Part of a small language model's weights.
Architecture: RMSNorm after each residual sum, learned positions, tied embeddings.
MLP neurons of a small language model. Each row is named by its layer, matrix (down: output weights) and neuron, and shows model dimensions 400-527. Each number is 50 + 15 x the weight over its row's rms, rounded and kept within 0 to 99.
A block is one neuron, or neurons of one layer that tend to fire together. After each block is what it responds to, as a language model described it from the Wikipedia text at the highest values.

L6.down712:63 43 52 53 52 32 60 43 52 33 40 45 55 69 57 31 61 61 78 49 44 55 77 52 62 21 40 51 62 39 50 32 59 17 55 72 64 53 56 46 47 25 42 55 54 37 79 64 65 55 36 75 72 51 17 51 54 52 46 48 33 54 54 87 57 38 54 62 86 35 67 06 52 38 76 51 42 64 47 54 43 72 73 56 51 46 49 47 43 37 48 43 76 50 43 62 46 51 45 65 46 57 58 59 50 09 85 43 57 29 36 42 45 52 64 58 43 46 52 48 42 57 78 33 65 41 63 48
L6.down1290:62 57 40 42 53 66 48 23 79 40 54 61 31 54 69 28 49 42 61 30 43 40 23 74 80 49 54 46 47 36 50 66 57 21 64 54 42 29 38 45 51 60 75 54 58 61 33 59 60 72 17 35 42 61 50 60 77 65 56 38 66 64 42 55 28 55 49 53 56 79 47 58 38 54 33 24 32 42 52 51 41 38 65 44 53 38 47 29 56 68 44 60 49 57 85 55 35 33 62 52 34 63 32 41 60 45 22 82 74 37 48 63 69 66 33 60 44 54 47 12 11 31 41 62 49 52 43 48
L6.down1330:52 59 18 36 44 46 54 29 44 34 70 31 82 63 57 24 21 62 52 40 70 28 44 61 41 41 47 54 23 73 46 30 42 37 48 85 44 11 44 48 46 45 80 55 36 49 50 42 60 53 36 49 51 38 50 23 60 49 44 58 68 42 58 64 60 30 33 63 69 44 41 27 50 27 58 83 42 54 68 28 76 34 37 64 49 55 47 54 60 40 33 53 39 47 77 39 50 19 34 54 40 47 61 59 52 46 61 63 57 21 69 34 42 29 67 59 37 24 70 40 31 45 76 55 49 40 67 84
L6.down1577:61 62 51 23 41 49 57 42 54 54 43 53 60 69 76 40 56 81 69 62 69 25 25 55 45 14 68 56 50 72 31 67 74 35 51 51 54 61 47 44 34 51 59 64 46 39 66 78 36 63 45 46 39 61 51 39 54 69 56 35 48 66 25 44 42 55 53 44 70 49 82 53 36 35 55 36 46 65 79 36 39 40 39 32 42 38 64 47 44 58 78 76 37 36 57 41 86 50 59 52 46 40 70 72 68 61 43 39 39 32 55 37 64 30 47 43 60 28 26 36 33 58 73 54 50 54 66 39
The bare space token right before a digit begins, mostly years in dates and ranges, such as "February 9, 1927", "in 2024", "and 1996".

L3.down1434:28 58 55 63 24 57 48 59 44 73 38 45 41 67 68 53 25 25 50 51 49 56 59 67 52 42 53 46 61 63 42 43 57 19 31 47 15 54 45 33 62 68 76 69 34 37 63 44 41 48 46 39 68 32 65 43 46 71 57 28 42 48 34 52 67 16 47 67 51 31 47 60 65 59 22 50 44 59 33 55 28 61 48 49 49 55 40 40 52 45 59 43 50 39 70 63 53 70 57 67 54 44 43 66 75 68 62 41 54 49 57 36 54 52 47 25 75 62 78 51 33 59 15 50 64 55 63 56
L3.down1536:68 45 34 55 60 38 54 60 36 60 43 37 59 52 34 84 32 43 64 32 34 39 81 72 46 66 40 43 22 27 44 40 28 54 45 48 51 43 57 88 32 51 52 44 75 51 66 42 65 51 21 56 29 34 33 58 61 59 36 57 56 62 56 48 55 62 35 61 49 51 61 35 62 38 53 27 43 70 25 64 38 34 60 69 71 16 56 27 78 29 37 36 41 42 66 39 59 58 22 65 59 43 76 58 47 33 63 65 35 44 43 44 48 48 41 47 50 91 49 61 49 69 55 52 64 38 31 37
Final word pieces ending in a vowel that complete multi-token non-English names and terms, such as Aw-ami, Kon-ami, Helsink-i, Ham-za, Ahdut HaAv-oda, mostly in lists or tables.

L3.down1760:45 56 63 28 52 28 23 54 38 45 50 50 61 55 45 67 67 53 42 28 42 33 32 36 99 24 50 58 63 49 40 59 41 61 50 43 11 43 57 22 33 60 51 60 56 62 53 56 41 52 61 62 42 45 42 45 48 44 53 51 55 99 38 04 41 63 31 28 46 48 64 30 31 61 42 73 60 38 50 30 56 54 34 54 49 56 41 52 42 65 48 71 49 64 34 48 64 49 67 49 24 45 81 50 50 57 00 50 60 52 79 32 44 45 70 47 46 48 58 43 54 57 67 58 36 50 61 33
L3.down1924:48 49 46 74 57 51 54 25 53 52 33 46 66 46 48 53 44 49 70 44 39 50 37 63 41 53 49 44 71 51 54 61 50 41 65 51 32 56 69 65 32 58 29 34 73 71 48 49 58 48 49 52 43 41 62 57 46 57 37 30 59 46 38 15 51 45 23 46 90 63 54 55 50 19 80 53 34 57 66 01 59 37 40 41 53 42 61 59 53 76 53 60 65 56 35 59 48 45 67 45 49 60 57 40 67 26 31 67 58 51 40 52 47 60 59 55 31 40 66 50 34 40 39 42 44 34 37 42
Opening parentheses (occasionally opening quotes) right after a name, title or value, starting a gloss, translation, date, country code or conversion, e.g. Posit (at the time, 1.23 sq mi (3.18, Williams (AUS.

L3.down761:82 47 37 39 45 91 70 07 47 43 00 52 44 33 62 44 27 24 40 53 53 49 43 65 35 76 72 69 49 58 18 58 47 49 48 48 82 66 55 73 41 62 61 40 52 52 35 43 34 56 54 27 50 52 49 70 46 49 56 53 49 48 54 50 47 55 29 48 71 48 39 61 43 30 65 59 61 35 39 42 59 28 33 68 42 36 41 55 38 42 57 59 96 55 55 46 49 70 58 51 38 55 67 79 64 48 89 37 67 23 49 31 64 40 56 44 21 40 61 29 40 76 60 48 37 49 28 42
L3.down1300:38 20 29 37 69 66 38 28 46 73 46 71 57 39 63 55 41 35 24 44 62 55 22 49 91 04 52 32 70 44 49 39 58 52 55 83 59 49 54 62 61 32 49 38 66 20 52 67 11 50 72 48 45 65 23 46 56 49 45 56 52 28 56 58 50 64 42 24 85 72 61 52 43 51 42 61 43 56 52 22 68 30 29 37 28 54 47 54 38 22 57 47 43 65 76 55 75 53 51 50 34 58 37 52 67 49 26 51 52 34 64 35 23 58 59 56 53 44 29 29 38 48 39 54 59 58 45 56
Mostly the bare space token after a pipe in Wikipedia tables, usually just before a number such as 10.7, 20,025, 3. A smaller group is word-initial "sp"/"in" pieces, as in spars, spell, span, spoke.

L12.down304:51 22 48 53 23 75 71 30 51 67 44 71 48 37 61 62 60 28 84 37 44 41 41 70 72 52 67 52 72 53 34 56 67 57 42 50 50 60 64 36 51 44 44 53 70 69 39 50 47 27 43 38 10 52 62 72 24 37 66 44 44 73 50 41 58 53 47 73 54 18 57 36 79 48 29 56 55 50 50 36 36 52 34 17 20 48 42 50 56 63 49 48 70 55 52 60 64 33 38 52 45 69 69 50 44 15 30 62 57 63 45 51 37 25 51 84 48 37 74 51 56 60 72 38 79 43 65 47
L12.down677:55 52 52 50 40 34 52 30 55 52 62 71 42 57 42 58 44 12 31 50 76 56 34 20 50 57 46 44 53 30 47 56 48 58 44 69 39 51 35 29 64 32 66 40 51 72 44 37 72 57 55 44 64 44 22 52 52 64 70 74 41 52 49 60 51 59 42 67 41 44 70 61 20 58 63 63 48 51 76 59 53 43 46 70 62 62 60 45 41 60 50 36 29 50 77 38 70 52 60 51 49 44 47 64 45 43 25 85 70 66 19 51 49 69 46 55 42 19 46 47 41 36 49 66 56 61 48 47
L12.down714:57 40 31 42 60 51 54 42 43 61 41 60 41 63 39 51 46 56 60 69 58 57 49 33 59 46 50 66 48 61 51 53 49 30 53 83 47 80 34 35 50 64 46 52 42 33 36 63 29 66 58 67 51 60 43 21 53 35 29 23 37 54 51 40 42 34 88 58 42 60 40 43 33 70 62 65 67 45 55 62 52 80 69 66 87 32 33 42 51 48 34 58 30 45 26 40 54 53 56 17 08 28 88 59 22 56 65 56 11 24 55 44 58 33 56 50 56 49 53 57 48 33 74 47 75 39 59 34
L12.down975:59 50 57 62 34 49 36 39 47 50 55 50 41 35 56 50 45 56 63 45 45 48 36 41 59 43 35 45 37 57 44 30 56 59 56 34 20 31 83 81 25 58 66 29 78 77 64 48 37 72 26 45 51 26 46 60 38 69 53 45 91 55 51 24 44 49 66 45 36 64 50 36 32 55 52 69 62 51 45 62 44 84 43 49 62 40 50 83 56 61 64 70 54 35 40 17 28 32 56 78 66 61 61 99 50 76 67 44 50 42 58 37 21 55 73 52 52 42 70 55 55 57 33 56 33 47 83 58
L12.down1179:72 56 48 78 36 64 46 46 59 18 79 60 62 34 28 74 65 59 75 44 61 55 43 40 51 64 61 68 37 59 49 35 23 56 44 53 49 51 49 05 58 41 25 56 49 65 65 83 41 46 58 51 45 62 24 25 66 45 51 58 77 81 42 60 32 41 56 62 48 56 32 76 46 55 27 35 40 53 23 52 36 46 43 50 71 76 51 61 51 32 79 50 32 68 40 52 52 55 38 65 47 58 56 37 49 47 27 52 38 57 73 61 59 58 52 54 58 63 33 71 13 80 65 62 49 26 50 73
L12.down1898:58 38 57 40 47 53 54 35 40 39 30 38 48 47 77 51 47 36 65 57 39 54 43 45 61 52 59 38 60 56 35 56 42 75 42 45 44 44 73 49 61 34 39 57 46 39 54 47 69 46 44 44 42 30 16 21 50 52 52 55 48 47 50 53 47 79 62 65 71 34 53 36 44 22 57 58 44 48 48 63 65 60 36 51 54 33 40 62 41 57 59 56 58 61 46 27 28 61 50 43 58 49 71 67 63 55 49 40 81 49 58 17 46 48 44 44 57 62 44 31 20 58 84 56 64 73 53 42
L12.down1962:64 50 48 62 24 72 54 44 51 36 32 58 64 54 53 62 40 58 42 59 51 67 51 52 87 43 48 48 42 48 71 62 67 35 65 47 43 49 41 62 56 49 43 57 44 82 61 43 48 40 66 42 35 20 59 49 51 54 33 34 44 64 63 51 71 58 36 41 65 40 49 53 26 31 44 37 53 57 64 53 49 27 42 23 71 58 34 36 54 22 54 32 41 55 47 39 66 38 22 40 62 69 44 61 53 65 40 40 31 49 56 74 28 62 69 55 33 71 14 27 10 23 40 49 52 48 42 20
L12.down1996:34 42 32 75 38 63 55 31 26 34 31 40 84 51 63 57 32 47 55 39 42 44 82 19 56 27 51 49 47 75 30 07 74 42 68 65 45 40 47 42 38 40 44 69 34 50 49 25 73 60 25 59 55 58 52 36 35 66 61 47 41 44 55 51 66 57 67 55 51 19 66 43 50 30 70 30 68 69 70 49 77 49 57 53 50 47 56 51 32 98 46 43 32 36 50 73 48 49 30 33 59 60 34 36 72 71 38 35 55 64 36 38 51 52 63 66 59 43 43 55 21 36 62 54 44 43 61 67
Opening quotation marks or parentheses placed mid-sentence, often starting a quote or aside, as in critic-review quotes like called it "masterpiece" and a year span (1884–1950).

L6.down579:59 35 50 47 54 49 50 59 61 55 60 85 57 40 39 54 75 80 33 53 38 58 51 59 49 44 46 54 43 42 68 47 49 40 59 42 60 30 41 45 43 38 97 08 20 33 44 41 60 62 23 84 53 77 44 44 53 64 23 58 33 50 53 81 63 30 40 37 46 82 52 62 42 54 37 80 58 40 45 77 63 56 64 46 65 51 46 32 37 55 55 82 82 54 38 72 37 50 57 41 64 49 65 50 53 33 67 62 36 54 33 74 54 44 76 43 75 77 56 44 71 50 50 56 52 36 26 41
L6.down638:73 27 51 31 51 23 50 60 18 78 41 63 58 19 30 44 43 58 58 47 37 41 49 74 58 53 28 45 68 48 42 40 51 41 61 30 51 40 53 50 57 58 51 39 45 39 63 39 51 46 25 56 53 32 53 57 24 73 40 40 61 67 51 48 48 40 46 41 34 66 36 49 54 54 52 55 47 15 42 59 42 76 65 30 58 70 60 64 38 35 50 61 46 86 41 63 20 53 77 26 41 42 46 19 52 35 62 60 40 41 42 47 56 36 33 36 56 47 68 40 30 59 61 27 47 67 73 67
L6.down1012:53 75 65 50 24 61 58 51 33 45 64 63 52 36 55 56 68 52 48 45 48 50 50 63 49 74 54 39 58 47 29 46 43 49 52 52 70 25 70 55 56 26 71 43 73 51 63 48 58 61 50 84 39 41 60 68 63 46 59 62 75 48 46 55 39 78 63 27 40 53 49 78 27 41 55 46 42 66 38 60 37 52 50 35 68 79 56 77 63 60 55 22 36 26 71 57 60 48 33 46 27 45 59 58 48 37 25 31 57 48 37 63 49 48 39 40 46 63 43 09 53 83 27 30 55 51 42 57
L6.down1640:77 49 40 29 52 17 42 73 41 61 31 58 29 73 33 43 56 79 50 39 23 49 56 90 30 74 40 40 40 52 58 30 79 63 68 44 67 22 71 32 60 49 87 47 54 52 53 41 50 68 47 56 54 77 59 38 47 69 45 76 55 44 41 65 69 69 49 44 39 85 53 47 64 34 36 81 29 53 25 88 57 48 50 57 43 45 70 71 33 26 76 54 65 23 69 70 48 50 61 49 54 44 45 57 44 52 34 43 29 40 33 44 51 48 39 40 63 37 48 28 50 37 71 41 41 63 56 51
Word pieces in the middle of personal names, mostly Chinese, Korean, Japanese or Arabic, in roster tables and lists, e.g. Xiaoping, Shimizu, Jaehwan, or an initial's period.

L12.down9:41 78 35 47 57 39 35 46 48 76 72 37 55 52 53 52 59 34 33 51 78 56 49 35 46 46 34 51 66 28 38 62 28 47 55 55 16 38 62 26 57 34 54 35 61 55 54 63 63 31 61 68 52 69 39 44 43 66 08 40 61 64 55 54 39 72 52 50 60 37 31 71 57 38 36 65 26 18 53 62 64 49 73 65 42 21 51 54 72 62 57 51 17 42 53 44 57 57 44 32 65 71 66 62 63 40 56 46 67 60 53 54 55 19 38 54 63 56 54 37 43 47 49 99 63 41 34 45
L12.down330:24 56 43 26 53 57 69 60 29 53 37 41 26 30 50 34 37 26 96 29 62 47 34 31 48 38 68 58 59 52 87 65 54 43 53 61 67 71 53 42 65 34 67 64 30 31 47 62 44 49 46 70 55 78 92 66 42 70 48 42 71 53 48 53 42 57 38 36 41 46 58 32 31 42 54 57 48 53 61 65 50 78 74 30 00 81 54 53 55 71 70 62 56 56 53 69 65 31 47 55 41 34 45 20 55 36 32 62 27 65 51 54 38 54 44 28 59 36 33 72 21 49 56 35 62 49 51 63
L12.down681:48 48 25 39 62 19 43 26 59 53 64 48 51 32 72 53 52 50 56 49 58 44 55 49 60 45 88 67 76 19 63 53 85 73 53 42 59 39 44 77 61 54 55 31 38 84 31 39 51 35 57 56 51 82 86 50 50 57 38 46 59 43 54 65 31 68 48 45 57 32 55 52 37 57 56 61 39 43 37 46 50 30 62 36 34 58 62 76 48 45 37 40 57 43 25 64 63 42 50 60 37 62 75 39 31 40 50 56 77 50 54 36 61 45 62 86 67 47 58 49 55 43 55 90 52 21 34 43
L12.down698:19 74 58 34 53 49 64 56 49 45 55 56 61 82 44 21 66 25 55 76 37 46 46 62 34 51 45 59 33 64 61 63 55 38 46 50 33 42 52 39 59 61 45 77 50 37 45 18 56 47 51 66 66 55 41 36 57 42 78 52 61 83 66 51 63 80 39 40 47 57 26 36 51 47 31 37 53 46 43 47 63 49 55 60 50 53 46 25 61 51 39 43 22 53 82 72 41 41 62 53 67 57 59 54 41 61 44 48 66 30 36 62 80 44 41 45 37 47 40 42 46 42 59 45 58 27 74 42
L12.down830:36 74 67 28 63 26 69 93 50 83 66 67 41 59 37 46 59 43 39 65 40 29 76 58 47 90 50 62 48 65 87 71 68 54 52 47 46 52 42 49 51 47 34 49 55 28 57 69 38 54 47 57 36 61 43 36 64 42 36 72 35 26 45 54 68 50 34 52 48 32 44 81 43 34 42 38 35 36 30 58 35 57 58 65 48 41 60 82 24 39 18 37 69 57 67 24 37 32 45 28 56 62 68 56 48 35 69 51 68 38 50 44 43 42 42 69 41 52 65 45 48 50 35 53 43 54 28 48
L12.down908:24 56 63 23 49 68 55 40 50 52 64 50 41 29 48 34 38 29 56 53 64 62 55 32 60 26 32 50 63 43 58 72 41 26 30 35 74 58 72 59 43 52 62 44 77 36 46 39 51 30 53 38 66 73 74 53 45 29 29 33 46 49 49 71 56 66 34 35 50 47 36 68 50 56 77 53 27 51 43 50 43 55 44 45 30 68 35 51 42 40 41 63 24 39 55 80 32 67 58 49 48 35 54 25 45 36 76 67 62 58 84 81 53 59 48 65 18 55 48 65 50 63 27 57 26 60 50 28
L12.down1621:55 47 42 33 26 45 28 72 38 48 39 64 27 57 34 60 46 48 49 81 59 32 47 32 29 42 45 54 61 69 56 60 48 57 41 28 35 59 68 55 53 44 82 68 23 62 55 28 62 44 37 39 57 76 50 57 61 79 39 24 30 62 61 59 39 44 66 51 56 42 51 53 31 60 63 33 56 50 37 12 42 41 53 46 10 62 58 64 46 62 45 54 42 56 45 60 57 52 58 46 50 43 74 71 60 56 45 25 40 59 57 46 44 61 69 54 55 36 28 32 38 39 72 34 39 31 27 71
L12.down2191:42 44 37 46 42 43 49 55 59 40 48 41 60 65 26 55 64 57 43 64 79 48 56 61 42 54 55 75 39 36 83 26 43 72 47 49 43 52 16 24 46 48 62 48 28 43 67 67 33 45 27 39 80 29 49 75 31 93 52 38 36 50 49 50 47 39 58 51 38 57 50 55 49 40 20 62 45 45 42 60 27 42 15 63 42 22 58 42 55 34 38 24 37 46 86 37 52 34 76 48 65 57 35 48 62 66 43 40 33 14 35 31 37 52 49 47 48 49 36 50 30 70 41 38 77 59 56 35
Word pieces inside foreign personal names and transliterations, often in tables, e.g. Chinese names like Mao and Xiaoxia, plus Jari, Matthieu, Hugo.

L12.down7:29 60 35 57 67 81 44 77 70 55 35 77 42 47 60 31 49 41 47 31 56 72 44 58 64 38 20 61 42 47 44 42 61 44 65 44 58 49 57 35 40 56 25 70 43 52 45 38 43 58 69 35 51 48 47 42 14 98 68 50 54 34 48 38 71 40 42 48 65 74 44 38 30 55 52 66 71 21 30 51 22 60 63 57 59 40 54 47 80 39 67 57 20 61 48 41 59 36 63 44 52 36 42 67 67 63 37 53 28 26 58 55 49 66 33 55 60 52 54 57 76 45 78 53 45 42 37 33
L12.down500:53 71 61 47 62 52 53 64 62 44 38 60 71 64 30 44 25 61 62 23 60 59 82 57 20 53 48 50 46 44 50 25 74 39 16 60 50 54 56 63 37 33 55 41 52 36 39 46 64 46 27 55 70 87 46 43 30 51 31 35 31 60 52 38 55 57 73 54 56 37 71 40 41 79 84 35 53 45 38 60 37 59 67 46 47 34 50 30 72 53 30 33 39 26 56 81 35 58 57 42 47 30 29 54 44 63 71 27 76 58 49 48 33 56 36 27 49 38 50 49 63 70 31 30 67 54 48 68
L12.down509:46 60 47 84 64 26 60 26 70 46 46 64 39 60 31 70 52 66 53 58 56 39 71 37 49 44 48 48 20 30 51 37 50 61 37 50 34 02 13 43 38 39 09 46 59 69 27 42 43 73 39 48 74 45 53 34 66 39 41 48 38 46 67 45 59 31 64 28 42 41 34 36 35 46 68 54 56 45 29 20 42 61 44 22 70 47 49 67 32 63 35 53 60 52 34 55 49 49 42 40 50 60 41 69 50 42 48 66 45 57 30 58 38 63 59 41 29 64 52 43 59 47 43 45 58 41 69 51
L12.down769:55 49 38 44 52 69 57 42 72 42 41 61 22 45 52 29 63 55 40 46 75 65 41 43 62 58 59 31 44 62 71 16 62 52 47 39 66 53 28 40 71 56 47 65 49 30 79 37 56 49 70 54 37 92 06 33 22 34 55 40 64 55 32 32 61 23 43 51 58 56 29 38 35 70 46 72 61 41 42 57 32 66 72 55 76 52 68 44 66 34 48 55 28 62 32 68 67 32 75 40 64 41 43 36 53 43 57 71 69 46 40 51 53 37 58 25 70 76 37 56 55 27 40 53 31 60 34 18
L12.down968:61 44 66 53 54 53 37 57 45 52 39 47 55 51 46 56 54 33 50 55 40 54 52 65 47 61 62 44 38 48 57 48 61 57 96 45 55 62 51 52 28 58 42 44 64 72 50 43 38 42 20 50 32 64 34 68 29 67 76 37 41 57 52 64 52 66 43 45 70 47 52 47 32 72 51 56 34 42 39 41 47 47 40 46 61 44 58 57 81 29 51 77 53 52 73 13 61 41 55 21 55 26 57 60 54 63 44 35 35 60 63 68 22 39 65 35 35 86 52 82 46 39 48 81 35 38 78 51
L12.down1071:42 60 34 38 50 53 36 26 38 18 68 38 68 54 58 65 27 26 61 79 54 50 74 99 61 48 16 64 43 18 28 56 36 62 47 58 78 48 51 27 76 40 63 55 40 54 67 46 47 52 57 40 67 53 31 21 41 37 33 32 53 66 64 53 64 73 39 49 68 69 48 40 71 20 59 65 60 67 40 42 44 66 40 71 68 74 32 61 62 50 40 55 35 61 44 66 44 73 56 55 63 59 84 41 64 57 56 54 33 70 44 52 61 56 22 39 54 31 85 53 65 31 37 49 30 69 57 37
L12.down1729:22 47 46 49 49 62 25 46 40 48 60 46 53 47 62 29 21 35 32 57 55 26 67 39 81 50 59 51 76 39 57 37 77 45 42 49 47 55 36 81 59 46 52 70 65 58 44 62 59 44 46 79 60 21 42 51 60 57 31 55 13 47 47 50 45 75 42 58 56 52 30 63 44 26 70 39 46 30 55 43 79 38 59 56 83 41 35 23 52 47 45 42 47 29 39 20 39 39 54 52 63 68 44 39 70 53 42 64 23 45 71 82 50 47 58 81 52 18 45 50 55 79 56 61 39 66 22 45
L12.down1836:39 61 40 54 51 65 50 88 51 44 61 54 46 53 57 37 52 52 63 56 51 44 54 56 43 43 43 40 46 82 62 42 28 46 67 32 73 78 50 51 61 56 62 42 45 32 42 37 77 33 54 49 53 67 47 32 47 56 40 15 44 43 23 29 54 70 55 79 50 48 34 86 39 64 08 39 60 46 75 33 40 49 86 45 88 32 33 40 40 77 50 70 46 67 36 50 62 63 17 51 43 43 59 23 39 63 34 33 46 61 45 58 21 62 51 58 52 09 28 40 53 35 46 65 41 51 38 48
Spaces or opening parentheses right before a number, mostly in table cells after a pipe (vote counts, scores) or dates in prose (in 1456, (2007)).